Weights of a small transformer language model.
Size: 14 layers, width 256, 12 heads of 32 (1 for keys and values), 12.4M parameters.
MLP neurons of a small language model. Each row is named by its layer, matrix (up: input weights) and neuron, and shows model dimensions 16-111. Each number is 50 + 15 x the weight over its row's rms, rounded and kept within 0 to 99.
A block is one neuron, or neurons of one layer that tend to fire together. Before each block is what it responds to, as a language model described it from the Wikipedia text at the highest values.

Responds to: Clause-ending punctuation and conjunctions
L7.up435:39 57 37 56 32 49 78 48 38 70 67 49 58 65 45 49 40 26 58 66 42 42 73 28 38 49 29 57 65 56 65 73 47 81 33 52 62 53 45 32 66 53 07 56 44 44 77 54 24 67 40 58 56 49 65 44 39 43 61 35 31 34 45 27 44 53 39 67 50 37 37 45 41 33 34 70 37 75 57 44 44 47 68 48 24 43 60 38 57 29 48 44 70 60 38 65

Responds to: Word-final suffix pieces
L11.up488:63 75 34 35 21 39 55 65 39 70 69 76 59 36 52 58 67 61 30 54 36 70 53 38 67 20 53 64 18 32 48 63 47 37 81 39 50 40 53 33 39 71 48 49 38 35 44 27 60 29 68 44 47 43 30 52 35 45 48 55 56 53 35 74 61 51 66 29 31 33 44 46 43 51 64 72 50 45 53 44 54 60 36 42 39 49 29 57 59 49 50 72 34 57 46 60
L11.up522:63 81 66 59 33 45 26 64 70 59 52 43 35 34 21 54 42 60 37 46 61 69 40 74 54 53 39 46 39 66 30 43 41 27 38 70 41 41 58 77 51 64 42 45 62 33 53 50 57 52 55 63 27 57 82 39 40 20 52 52 58 38 75 43 35 61 49 40 43 43 48 60 42 42 28 46 44 55 62 35 67 41 41 53 64 40 54 81 56 42 45 31 40 54 44 63
L11.up837:41 46 30 58 49 41 53 67 84 72 41 71 46 38 45 24 63 49 42 69 81 38 49 76 55 54 36 56 46 86 38 63 63 29 45 59 78 63 36 58 40 46 63 40 34 36 61 61 51 71 34 54 41 57 49 52 53 35 47 50 72 57 53 44 52 42 48 42 57 41 55 64 49 62 32 61 35 36 51 38 67 04 57 31 69 48 49 45 52 49 46 63 44 40 44 67
L11.up851:70 49 28 42 32 33 48 66 52 34 57 50 64 24 44 35 47 64 42 38 44 50 55 67 49 59 57 47 40 45 45 34 37 40 57 63 01 47 23 62 37 53 28 36 84 75 54 37 73 52 35 50 40 57 85 60 36 37 48 49 38 57 47 47 28 47 35 26 59 42 62 42 53 53 66 44 36 51 59 57 15 45 55 53 65 52 43 50 61 64 70 28 84 48 45 61

Responds to: Word-final suffix pieces
L7.up284:29 34 27 43 61 45 53 34 47 64 61 43 59 46 40 68 40 47 39 54 33 48 48 64 58 31 52 42 62 41 61 46 42 47 70 49 46 41 48 55 36 39 32 20 38 58 49 76 50 70 69 78 38 60 49 73 56 43 25 49 67 44 20 69 22 60 14 46 33 61 73 56 67 51 32 45 65 57 61 31 20 24 61 38 21 56 35 53 59 46 47 63 55 55 47 49

Responds to: Separator before a name
L11.up363:55 57 69 46 36 60 30 59 66 55 42 33 55 57 39 66 54 13 07 41 50 51 33 19 47 46 48 22 57 64 48 77 23 21 46 49 63 56 52 27 61 42 39 41 33 27 51 62 33 54 20 81 46 58 64 64 66 45 29 50 41 60 49 23 61 51 33 32 38 59 42 52 53 60 19 62 78 70 42 54 58 37 49 58 53 35 66 69 49 38 64 67 56 51 51 50
L11.up368:62 61 35 49 44 59 33 55 58 53 40 53 42 38 36 42 59 52 55 45 55 29 60 26 74 70 41 17 71 51 52 24 57 60 47 26 40 67 21 55 41 11 25 43 58 48 47 38 14 59 52 75 62 61 16 79 44 70 72 46 47 57 38 49 65 49 26 62 52 76 45 37 65 59 28 48 40 29 72 59 71 54 50 37 55 27 46 53 53 41 46 47 68 47 33 76
L11.up711:47 59 39 28 60 60 43 45 70 44 37 63 54 37 18 52 51 34 57 50 62 15 60 46 53 53 31 33 85 64 61 27 68 60 59 34 50 60 49 47 41 12 37 36 73 30 60 25 27 59 80 86 29 46 55 65 68 64 56 29 69 58 44 32 64 38 29 54 57 44 43 37 46 52 34 37 26 30 58 65 70 44 45 44 31 37 53 38 63 58 47 74 57 46 36 53
L11.up820:60 93 53 62 62 75 42 23 59 60 26 67 53 56 33 35 41 66 39 59 56 43 80 70 34 46 46 42 62 59 40 45 70 50 45 32 60 56 54 48 45 49 54 53 69 73 30 54 39 57 69 50 43 57 37 67 43 57 46 45 53 54 49 40 78 49 31 23 69 49 49 44 64 49 37 63 30 54 52 02 49 34 66 32 34 60 43 52 74 59 45 48 23 52 35 64

Responds to: Name-completing word pieces
L7.up103:53 58 43 64 57 53 29 31 72 46 57 74 45 36 57 45 55 47 61 43 84 60 39 64 71 66 32 28 35 38 73 41 53 50 23 39 33 38 20 64 58 49 39 50 47 75 69 71 64 34 23 54 48 41 48 46 24 62 45 40 40 33 64 42 26 27 37 66 47 62 70 38 45 53 25 38 25 93 60 40 44 27 33 39 51 58 30 27 71 55 55 48 64 49 62 72

Responds to: Mid-name subword fragments
L11.up462:69 45 57 62 30 58 42 57 57 52 42 32 48 77 34 51 23 85 45 47 41 36 66 49 42 71 52 68 57 41 58 52 40 73 37 47 65 52 35 59 34 78 47 27 48 70 43 36 43 29 60 48 50 65 64 61 83 86 36 24 55 55 38 53 74 38 47 20 38 46 74 55 35 51 43 50 53 50 45 32 82 58 37 58 62 64 54 58 39 61 73 35 42 53 54 59
L11.up707:29 46 67 43 67 48 50 28 58 25 31 36 54 40 83 58 50 37 45 68 57 46 40 72 60 29 50 34 44 83 63 45 70 38 69 59 32 67 47 51 49 46 30 87 73 41 75 36 49 76 84 42 32 47 67 64 27 53 43 42 36 59 43 50 48 65 28 43 25 33 78 63 53 43 38 56 76 42 55 55 57 29 33 93 76 51 52 66 75 56 56 46 30 46 63 36
L11.up741:48 35 56 43 66 44 43 48 55 50 57 58 60 59 78 56 29 46 57 56 71 49 39 74 42 45 46 35 51 44 52 34 60 37 16 43 51 54 43 56 54 39 34 20 52 43 46 55 60 45 62 56 45 13 45 35 58 43 42 50 53 68 71 63 27 48 62 52 60 60 43 94 56 79 58 46 61 72 61 40 80 64 40 62 40 38 43 51 33 48 59 51 24 42 48 68
L11.up828:58 44 47 61 33 43 46 56 34 32 42 52 34 51 71 42 57 68 24 69 48 42 64 40 47 33 33 46 54 49 77 31 53 72 45 75 39 57 46 57 56 57 62 30 41 63 50 64 61 15 27 50 32 48 66 66 55 90 72 21 30 61 39 45 49 63 56 62 65 68 66 57 35 56 64 66 41 57 55 63 52 78 62 68 53 56 33 50 36 70 27 59 47 41 43 83

Responds to: Repeated name endings
L9.up36:43 72 65 49 73 23 55 72 68 41 38 70 44 49 23 43 08 72 47 57 80 38 30 23 49 48 56 71 64 33 67 50 76 61 46 67 71 23 79 68 49 44 38 37 48 64 36 74 43 73 43 44 44 45 29 64 61 15 58 47 42 36 42 52 27 57 53 53 20 61 54 35 68 59 53 37 58 36 64 07 68 15 46 33 56 52 51 53 79 57 54 43 43 51 59 47
L9.up159:36 55 41 36 46 16 50 36 68 60 42 18 24 57 31 44 54 70 54 51 36 42 51 44 43 37 47 49 35 73 65 26 56 26 21 75 66 69 70 63 19 32 33 39 77 58 47 19 53 71 71 59 26 65 48 66 45 53 39 64 72 65 48 49 45 65 44 67 52 36 34 15 62 56 29 34 58 29 74 42 64 78 52 34 56 43 49 62 45 46 57 42 45 47 34 55
L9.up322:36 54 25 63 73 29 49 34 66 11 30 42 55 62 67 55 30 71 51 52 66 66 65 42 55 58 53 59 44 56 35 40 55 66 35 54 59 73 55 37 58 09 90 28 51 63 73 59 54 43 67 40 46 46 28 43 66 24 31 40 53 24 67 46 44 47 65 54 40 13 61 40 47 79 49 24 59 71 72 40 58 44 35 48 67 42 43 61 56 74 50 39 34 37 45 50
L9.up331:49 61 68 29 41 26 70 79 57 68 50 48 31 64 57 16 50 53 63 58 61 69 49 32 51 37 42 85 60 35 68 41 54 59 47 81 59 65 66 38 56 55 62 66 50 21 72 42 33 44 39 72 62 60 67 53 53 83 37 78 45 50 38 46 42 38 38 41 50 45 58 64 50 59 40 34 38 45 38 27 60 55 41 35 45 30 36 68 54 69 26 44 20 77 23 51
L9.up462:51 83 33 59 61 39 24 44 38 67 55 46 44 43 70 63 53 59 56 29 46 20 35 75 35 55 66 52 56 26 65 68 69 80 41 51 32 46 51 37 63 48 54 68 54 32 75 20 45 58 37 60 47 49 39 54 55 60 55 55 62 68 58 61 47 73 74 53 31 27 40 29 37 62 47 35 54 90 67 64 52 62 24 45 57 55 32 51 68 53 41 54 28 54 42 55
L9.up542:42 54 66 61 51 50 47 52 49 56 66 65 37 76 59 67 60 38 54 67 77 37 39 30 41 20 62 53 32 46 71 47 71 59 60 53 60 54 58 43 62 24 53 32 43 25 67 59 77 27 40 50 39 37 62 48 44 45 32 68 42 42 41 69 41 72 57 42 04 67 50 42 17 58 30 59 22 84 62 79 73 16 72 52 57 49 31 31 70 30 41 53 65 38 30 58
L9.up630:68 36 60 48 52 30 66 52 32 50 71 47 48 46 50 49 41 75 53 51 52 54 58 59 62 71 36 40 29 59 42 50 53 18 23 51 40 48 50 27 71 51 36 45 65 26 53 74 60 28 83 47 49 90 46 20 68 45 23 50 48 41 72 61 51 37 33 58 23 94 33 59 40 99 34 37 55 44 36 52 42 45 41 79 44 33 48 68 63 50 69 58 39 51 37 50
L9.up744:31 44 59 72 65 57 65 49 42 52 61 34 56 50 46 29 58 61 43 23 52 36 53 45 34 72 19 32 53 50 66 67 70 53 27 66 35 45 43 71 40 38 29 36 45 41 51 80 22 69 27 51 23 58 39 34 52 55 46 43 32 60 59 79 60 86 52 36 47 33 58 45 19 45 37 59 48 65 57 50 68 71 38 55 53 77 61 56 60 48 48 71 82 63 44 29
L9.up806:60 37 73 70 49 44 62 48 89 35 69 20 38 53 43 52 59 82 57 56 27 51 73 49 31 29 43 38 59 47 63 08 47 54 34 59 23 50 40 60 43 38 51 47 47 44 48 38 55 36 54 62 57 33 77 49 51 42 51 51 30 59 37 57 50 65 73 61 43 42 43 54 71 53 46 38 52 50 37 54 34 29 44 55 17 43 16 35 39 46 42 42 54 61 62 58
L9.up838:55 51 46 64 53 53 32 71 43 69 55 47 74 51 29 29 47 50 46 53 47 80 34 63 43 49 54 53 26 62 78 40 47 57 26 42 58 56 31 56 53 60 28 42 50 55 39 38 79 60 71 53 43 80 38 51 37 55 63 09 61 76 51 61 59 60 57 35 55 36 48 57 25 74 61 41 54 22 38 76 31 96 82 32 54 57 70 72 52 61 19 69 34 59 37 44
L9.up850:42 43 41 37 41 47 79 52 44 83 73 66 50 29 33 40 56 57 49 65 40 38 55 56 16 69 41 57 53 28 54 44 67 54 47 54 49 50 23 48 06 40 30 48 49 55 70 52 52 60 57 41 43 76 50 57 50 34 68 44 41 60 57 43 47 51 18 33 48 41 67 56 52 67 53 39 41 37 75 36 69 66 48 23 48 54 28 69 33 78 65 67 55 36 45 55
L9.up868:21 36 38 51 46 42 28 27 58 36 60 48 37 41 35 74 50 63 80 73 55 44 38 87 50 66 38 46 25 37 54 61 64 26 99 33 53 48 43 44 31 40 21 77 59 52 45 52 62 47 61 73 49 40 61 42 28 35 60 58 35 36 56 43 68 45 55 44 46 31 30 68 38 57 53 57 29 65 39 62 35 27 53 43 49 42 40 59 55 70 56 26 48 75 58 49
L9.up904:51 58 45 37 49 32 73 14 40 82 65 29 28 26 46 50 50 46 79 63 69 61 48 37 40 54 27 43 69 38 71 66 52 67 43 66 49 28 34 50 61 43 56 32 49 46 83 36 78 55 65 53 10 66 49 70 39 49 45 53 60 68 35 53 53 59 72 30 49 61 37 25 50 63 51 50 40 33 30 62 61 40 28 47 70 39 72 19 45 38 42 51 39 67 49 71
L9.up924:59 26 57 31 47 53 80 37 33 41 62 56 24 79 43 68 71 70 34 50 38 36 34 42 35 60 21 53 50 54 32 49 53 36 54 60 70 44 28 49 48 55 41 44 65 58 57 27 52 63 42 65 61 52 63 51 47 45 48 56 51 28 33 50 42 54 51 25 29 45 64 36 61 68 32 43 34 42 57 59 25 58 25 65 79 44 71 33 75 61 64 73 25 39 15 64
L9.up963:61 82 27 36 32 19 48 24 60 66 54 33 47 56 29 34 57 61 51 54 75 71 59 50 44 36 34 37 49 64 64 48 71 40 58 50 54 50 32 61 58 63 66 64 34 17 37 49 63 34 55 45 68 62 62 49 48 68 28 68 35 63 68 70 10 26 57 32 36 40 31 49 48 72 46 32 54 63 60 48 34 52 54 43 54 33 43 57 39 56 58 54 49 65 46 66
L9.up982:59 62 37 96 56 17 61 62 52 66 56 55 48 51 33 63 64 41 60 47 42 45 65 55 39 61 35 51 63 21 57 68 56 56 38 72 60 54 38 46 40 75 55 33 48 36 60 60 34 56 57 64 61 38 51 79 68 44 62 30 62 51 74 52 12 44 64 72 40 43 30 55 57 50 43 44 35 43 44 41 50 58 15 48 45 54 53 40 49 45 37 48 11 27 33 68

Responds to: Row-ending list separators
L9.up8:69 58 54 42 57 43 64 63 28 69 38 63 48 45 33 53 31 29 40 72 40 27 82 47 46 74 43 55 38 52 66 37 47 48 36 44 65 24 44 19 50 45 47 29 54 68 69 79 46 73 34 58 47 60 31 59 53 31 50 25 25 33 43 57 30 41 24 52 66 49 54 33 62 64 54 38 61 59 47 49 36 48 58 18 39 51 37 35 70 33 39 39 99 42 47 47
L9.up106:30 65 61 48 48 66 79 69 36 75 76 61 56 48 42 59 48 43 56 27 25 34 60 45 18 53 44 48 46 89 74 92 55 47 39 50 50 49 31 36 30 37 30 45 55 49 46 64 74 62 34 61 70 43 50 47 49 60 66 63 22 44 47 25 25 46 57 34 42 35 47 62 31 57 41 38 62 66 43 27 25 46 36 64 31 65 50 47 48 34 36 49 53 75 58 55
L9.up119:47 51 41 15 49 30 53 45 97 63 64 54 79 50 54 60 38 50 35 38 43 64 66 45 61 47 20 48 75 84 62 47 66 50 33 45 55 62 61 36 72 35 62 52 50 43 36 58 63 61 50 33 31 13 63 39 75 46 27 73 26 63 23 27 33 51 44 46 50 57 22 39 70 56 57 27 52 34 19 44 60 57 55 32 19 30 55 32 60 55 48 20 51 36 30 64
L9.up122:57 52 61 32 51 40 68 60 39 41 60 56 76 47 25 46 29 39 34 26 67 44 88 50 70 47 31 29 43 43 66 35 30 56 82 25 49 30 20 47 82 44 29 60 45 32 43 68 40 34 61 38 66 46 47 30 57 29 53 70 43 49 39 34 55 70 45 40 42 64 69 48 52 51 33 57 49 44 43 38 43 44 22 56 53 68 35 62 51 54 37 29 59 33 45 54
L9.up130:52 30 28 52 21 38 60 52 29 54 43 16 77 59 33 37 42 50 30 17 48 65 72 43 27 65 27 46 18 51 78 44 52 36 46 56 52 48 34 41 41 41 46 34 60 32 60 48 45 29 40 32 36 50 52 41 57 21 59 54 41 68 28 64 10 90 45 55 47 56 37 57 66 49 62 43 64 48 58 51 26 64 61 75 76 36 46 29 67 52 66 30 97 68 44 40
L9.up326:42 26 32 45 76 79 72 32 32 67 57 39 49 52 17 40 50 53 72 58 64 45 71 57 43 42 49 27 54 56 39 50 32 60 30 36 81 25 32 54 43 30 45 33 66 55 48 51 59 64 47 74 52 41 54 33 52 43 41 45 16 56 72 47 56 58 72 37 52 53 68 54 41 85 41 44 55 55 85 33 29 68 42 50 38 28 38 44 71 19 48 74 44 70 64 57
L9.up343:77 49 45 37 54 59 57 56 47 71 19 46 57 73 62 61 33 54 46 24 45 27 63 42 12 61 50 57 38 70 49 92 34 64 68 35 42 68 51 51 37 34 42 90 57 51 47 51 35 38 50 43 69 46 37 77 61 58 19 71 37 81 58 59 49 86 59 50 25 65 25 71 75 52 67 34 48 92 52 54 47 71 56 58 64 23 45 43 30 64 27 66 39 46 26 54
L9.up505:62 69 43 55 50 33 51 62 51 48 53 35 54 83 46 74 69 00 51 49 34 45 48 59 39 49 45 51 46 58 51 80 41 50 45 39 47 33 42 62 60 43 51 39 58 70 54 35 53 63 66 46 68 33 39 36 53 82 37 57 56 27 54 69 32 55 46 64 61 30 62 36 28 74 49 61 67 45 48 56 54 56 83 63 34 50 53 56 48 47 00 15 52 55 47 38
L9.up551:35 52 69 39 23 62 81 44 41 47 46 64 43 59 35 41 45 47 62 37 42 58 27 61 39 77 38 96 59 42 47 65 47 19 76 58 41 53 33 38 61 39 60 78 56 60 57 60 72 58 65 46 65 49 38 53 49 53 35 42 50 44 32 40 67 45 46 56 60 72 60 55 56 50 40 56 36 32 57 32 43 59 58 38 50 47 43 42 66 58 27 63 53 52 40 51
L9.up581:65 52 43 50 53 52 84 35 70 52 76 51 52 52 43 63 63 38 43 47 64 36 50 18 46 52 35 25 47 46 75 19 40 68 52 79 48 29 26 33 64 10 56 38 68 67 67 72 43 38 45 69 80 42 58 61 45 55 38 37 50 71 45 42 61 64 57 44 36 38 63 61 41 51 25 43 64 66 59 16 57 45 62 68 60 43 57 36 59 45 13 43 56 73 44 19
L9.up669:51 32 32 45 51 71 58 54 74 37 54 63 63 54 55 66 44 51 40 47 72 55 55 39 72 46 48 36 88 83 82 33 47 51 69 44 56 48 41 42 48 46 41 49 31 21 55 60 40 57 86 53 38 15 30 65 80 64 60 59 48 48 31 52 39 57 45 31 58 43 32 40 25 56 43 36 22 38 46 41 38 58 23 34 46 22 34 17 38 47 51 51 65 55 61 50
L9.up795:44 22 31 41 32 44 82 52 39 50 52 25 66 60 46 39 14 38 42 81 71 28 44 72 48 35 70 25 61 32 72 47 36 56 63 63 27 51 57 63 28 40 40 31 53 30 32 33 72 67 68 58 65 38 63 54 42 40 55 42 64 70 38 38 39 64 44 38 49 51 55 33 38 71 41 50 53 48 41 31 45 30 48 37 69 31 50 60 70 32 77 53 50 52 65 47
L9.up861:39 24 41 14 38 76 44 49 50 68 58 47 78 52 30 75 51 41 64 44 64 43 61 40 39 65 52 40 41 69 73 57 57 60 59 73 47 65 52 52 15 49 61 51 41 58 15 52 44 59 61 56 46 52 55 79 65 39 41 57 58 06 36 61 55 76 31 45 49 31 63 37 81 61 27 47 45 68 38 27 36 39 65 41 48 42 47 59 49 39 63 68 52 46 40 39
L9.up878:39 52 55 39 55 57 74 42 57 68 33 62 68 36 41 51 20 47 39 30 54 57 63 70 46 39 56 52 30 58 53 61 65 57 67 58 56 48 61 45 24 63 66 27 57 62 44 67 19 68 53 65 69 52 56 67 55 51 73 80 38 64 36 56 31 70 53 79 36 43 56 54 50 40 88 40 66 79 39 65 39 57 76 52 44 45 64 27 28 53 50 37 50 54 25 44
L9.up882:28 58 41 56 41 45 71 51 46 65 59 63 30 57 49 76 31 63 67 46 27 24 43 53 50 74 55 51 49 50 63 60 27 46 45 42 67 34 51 33 50 36 30 47 61 41 74 69 54 73 56 73 59 55 50 46 22 21 47 46 31 42 58 63 36 57 32 65 44 49 52 73 55 72 47 28 47 48 55 17 54 57 31 19 33 26 48 58 54 37 57 54 54 36 35 72
L9.up1011:79 79 45 44 29 19 52 37 38 72 33 77 70 86 65 56 61 47 28 70 50 24 62 60 50 77 63 33 31 62 37 62 51 72 39 38 23 63 33 68 56 22 44 66 21 65 32 41 62 48 51 57 58 31 74 41 44 46 54 64 47 67 34 73 47 80 48 50 64 48 42 69 64 36 55 60 56 71 47 55 63 44 60 40 52 34 52 26 61 61 50 40 42 41 34 52

Responds to: Repeated multi-token name pieces
L9.up41:56 45 72 51 39 55 18 44 54 69 62 37 32 47 77 82 82 31 39 55 76 65 33 38 56 43 57 46 37 41 45 36 54 57 62 41 43 38 52 45 44 24 60 19 77 54 70 61 41 65 42 46 49 55 40 62 43 34 41 60 74 48 38 31 33 37 59 65 43 54 68 50 62 71 55 61 64 72 52 54 72 48 63 35 23 45 44 63 73 52 00 51 56 60 68 47
L9.up94:41 47 81 66 44 49 37 69 47 66 49 52 61 56 38 71 58 47 53 57 79 43 46 88 49 61 43 43 36 49 61 22 36 39 51 53 80 39 52 54 52 58 34 55 43 64 98 41 42 38 66 77 30 46 63 49 44 57 35 35 44 56 70 30 53 33 50 28 34 76 65 46 48 41 57 39 32 21 41 79 48 22 16 39 53 47 16 49 73 37 37 42 45 46 60 62
L9.up151:73 36 74 70 56 35 56 45 41 45 54 66 59 38 61 36 53 89 20 34 74 53 46 40 27 56 66 50 53 32 42 55 64 56 35 42 49 37 72 47 42 25 49 46 53 53 63 48 70 26 75 49 38 49 51 30 26 49 35 41 40 37 36 37 56 71 48 42 49 56 55 82 35 65 51 46 47 56 56 65 47 46 40 40 24 43 28 48 67 69 28 40 34 58 36 48
L9.up205:58 45 67 60 28 35 55 45 66 49 38 46 37 49 63 55 36 36 36 64 39 35 44 87 67 47 29 46 70 52 33 54 34 57 37 44 32 41 68 51 67 37 54 15 57 56 53 45 31 46 47 30 29 82 49 48 14 42 24 39 49 43 53 58 50 56 42 28 56 72 33 47 49 48 55 51 47 39 70 64 59 31 22 67 53 57 25 57 79 65 28 40 73 48 58 31
L9.up209:30 58 65 54 59 53 47 45 32 54 35 30 32 39 41 57 43 61 65 34 63 21 36 61 41 49 58 44 55 36 61 51 70 75 69 73 41 80 48 45 48 43 25 62 54 38 78 39 36 52 39 61 57 35 53 68 52 80 77 48 66 20 57 51 55 55 58 15 70 83 43 34 44 29 48 52 42 22 63 37 34 51 28 51 34 47 21 55 69 19 61 33 14 43 39 65
L9.up218:61 23 52 44 74 57 44 51 48 64 53 31 26 93 70 44 58 71 76 33 46 55 72 57 51 29 36 46 54 38 63 67 48 33 43 52 40 52 58 75 61 64 35 57 72 62 55 54 52 24 46 44 58 51 71 38 50 51 58 68 65 63 34 60 65 40 52 47 51 50 46 21 45 52 20 51 48 59 24 49 41 58 69 45 68 75 51 48 51 55 30 52 77 50 51 62
L9.up302:27 48 31 69 69 65 00 51 53 51 43 35 36 45 48 67 63 59 65 68 75 23 52 46 41 63 40 70 22 37 44 70 50 71 55 76 48 63 38 46 54 39 42 44 69 17 67 71 37 44 60 74 37 49 56 45 32 40 50 54 52 56 77 21 55 49 59 73 71 84 27 61 28 48 55 40 33 62 47 54 30 39 45 51 32 68 46 67 74 67 44 59 51 52 62 76
L9.up492:52 58 42 32 60 70 68 84 48 63 43 47 46 44 47 53 51 57 55 63 45 30 59 61 65 50 62 70 48 76 49 56 70 46 45 69 48 65 61 58 52 54 72 24 80 43 36 22 62 19 28 46 56 65 34 47 13 50 50 39 47 42 38 61 34 55 42 35 66 41 66 47 36 50 50 51 42 60 47 37 53 51 57 25 49 72 27 72 37 72 36 66 36 54 39 55
L9.up532:49 64 40 17 60 45 49 46 58 72 31 57 43 61 55 44 42 58 57 59 55 22 39 79 42 39 58 44 55 57 51 31 57 77 62 52 24 56 57 52 61 61 67 20 65 40 54 35 58 44 37 54 57 55 33 72 77 72 41 30 33 63 60 71 63 55 28 23 53 46 67 54 50 71 54 63 59 32 36 63 42 58 30 57 62 21 71 46 82 34 39 53 37 37 42 27
L9.up547:34 58 55 55 77 39 57 86 22 78 69 68 85 99 66 63 47 42 39 33 48 39 64 68 56 49 55 35 37 65 63 21 64 20 53 83 33 70 59 48 27 50 39 54 41 50 54 60 46 33 38 43 24 48 20 50 44 50 26 51 21 37 51 37 46 50 45 53 67 37 51 45 75 63 44 44 39 27 29 67 35 59 31 45 33 29 25 47 49 65 23 21 63 64 43 55
L9.up658:54 66 60 63 51 39 49 49 43 42 55 57 40 45 45 47 20 62 60 48 71 63 60 66 36 39 41 29 65 68 45 29 58 20 61 88 36 36 56 36 60 34 18 52 68 16 49 42 35 60 65 42 43 53 39 59 14 59 65 39 44 31 82 45 69 50 42 54 67 31 48 53 38 57 61 47 66 60 35 48 40 49 56 45 27 35 59 64 59 70 14 32 56 15 50 52
L9.up750:46 82 47 42 54 48 46 73 44 60 60 42 55 61 73 35 55 78 77 62 65 36 55 59 36 25 53 39 38 58 54 36 96 54 56 42 40 81 30 53 46 53 56 46 40 56 72 44 43 25 60 71 28 51 37 50 59 54 61 65 49 18 43 28 42 66 61 43 59 51 57 60 31 53 33 25 54 66 50 47 44 73 19 72 37 49 47 38 57 47 40 85 41 63 41 57
L9.up752:29 38 30 43 38 49 34 51 53 63 69 41 53 54 45 80 75 55 72 77 47 54 34 70 35 44 40 17 54 12 29 33 49 55 21 68 44 60 68 55 49 73 44 45 60 49 50 40 32 37 42 46 14 55 55 41 39 31 37 25 51 32 62 29 52 58 41 43 38 63 55 32 59 34 45 44 58 74 46 50 84 37 52 39 39 31 21 74 71 59 53 43 47 43 44 61
L9.up786:57 54 60 87 65 36 46 45 58 44 47 50 48 34 52 74 51 77 59 61 39 60 51 70 50 45 41 34 64 28 61 59 57 53 53 49 45 31 66 47 62 57 20 53 33 51 69 45 62 43 37 52 20 51 38 43 50 61 24 66 53 48 49 61 64 61 55 80 43 80 45 67 75 51 28 31 49 68 52 51 58 34 00 65 23 52 25 47 70 66 48 43 23 51 65 65
L9.up840:45 39 41 41 58 30 57 43 52 63 58 52 41 49 45 35 54 56 64 53 42 45 32 65 42 43 62 43 60 12 49 47 61 52 70 45 63 34 53 60 77 62 46 36 49 51 85 47 45 30 45 51 30 59 52 48 13 52 22 37 30 37 56 52 62 37 54 71 53 32 27 54 45 48 43 44 43 54 39 61 51 32 28 16 43 33 41 57 58 34 41 48 69 58 41 57
L9.up857:49 48 16 59 52 39 49 62 41 61 67 43 59 58 75 42 45 76 64 38 33 19 73 79 65 40 23 25 45 36 47 21 65 27 54 55 61 44 54 62 48 46 45 53 47 19 52 44 34 55 66 57 41 56 67 34 59 62 41 48 45 38 33 62 56 31 68 45 49 48 65 58 20 55 26 61 56 56 54 68 76 53 09 44 56 17 45 64 63 59 50 42 68 27 37 55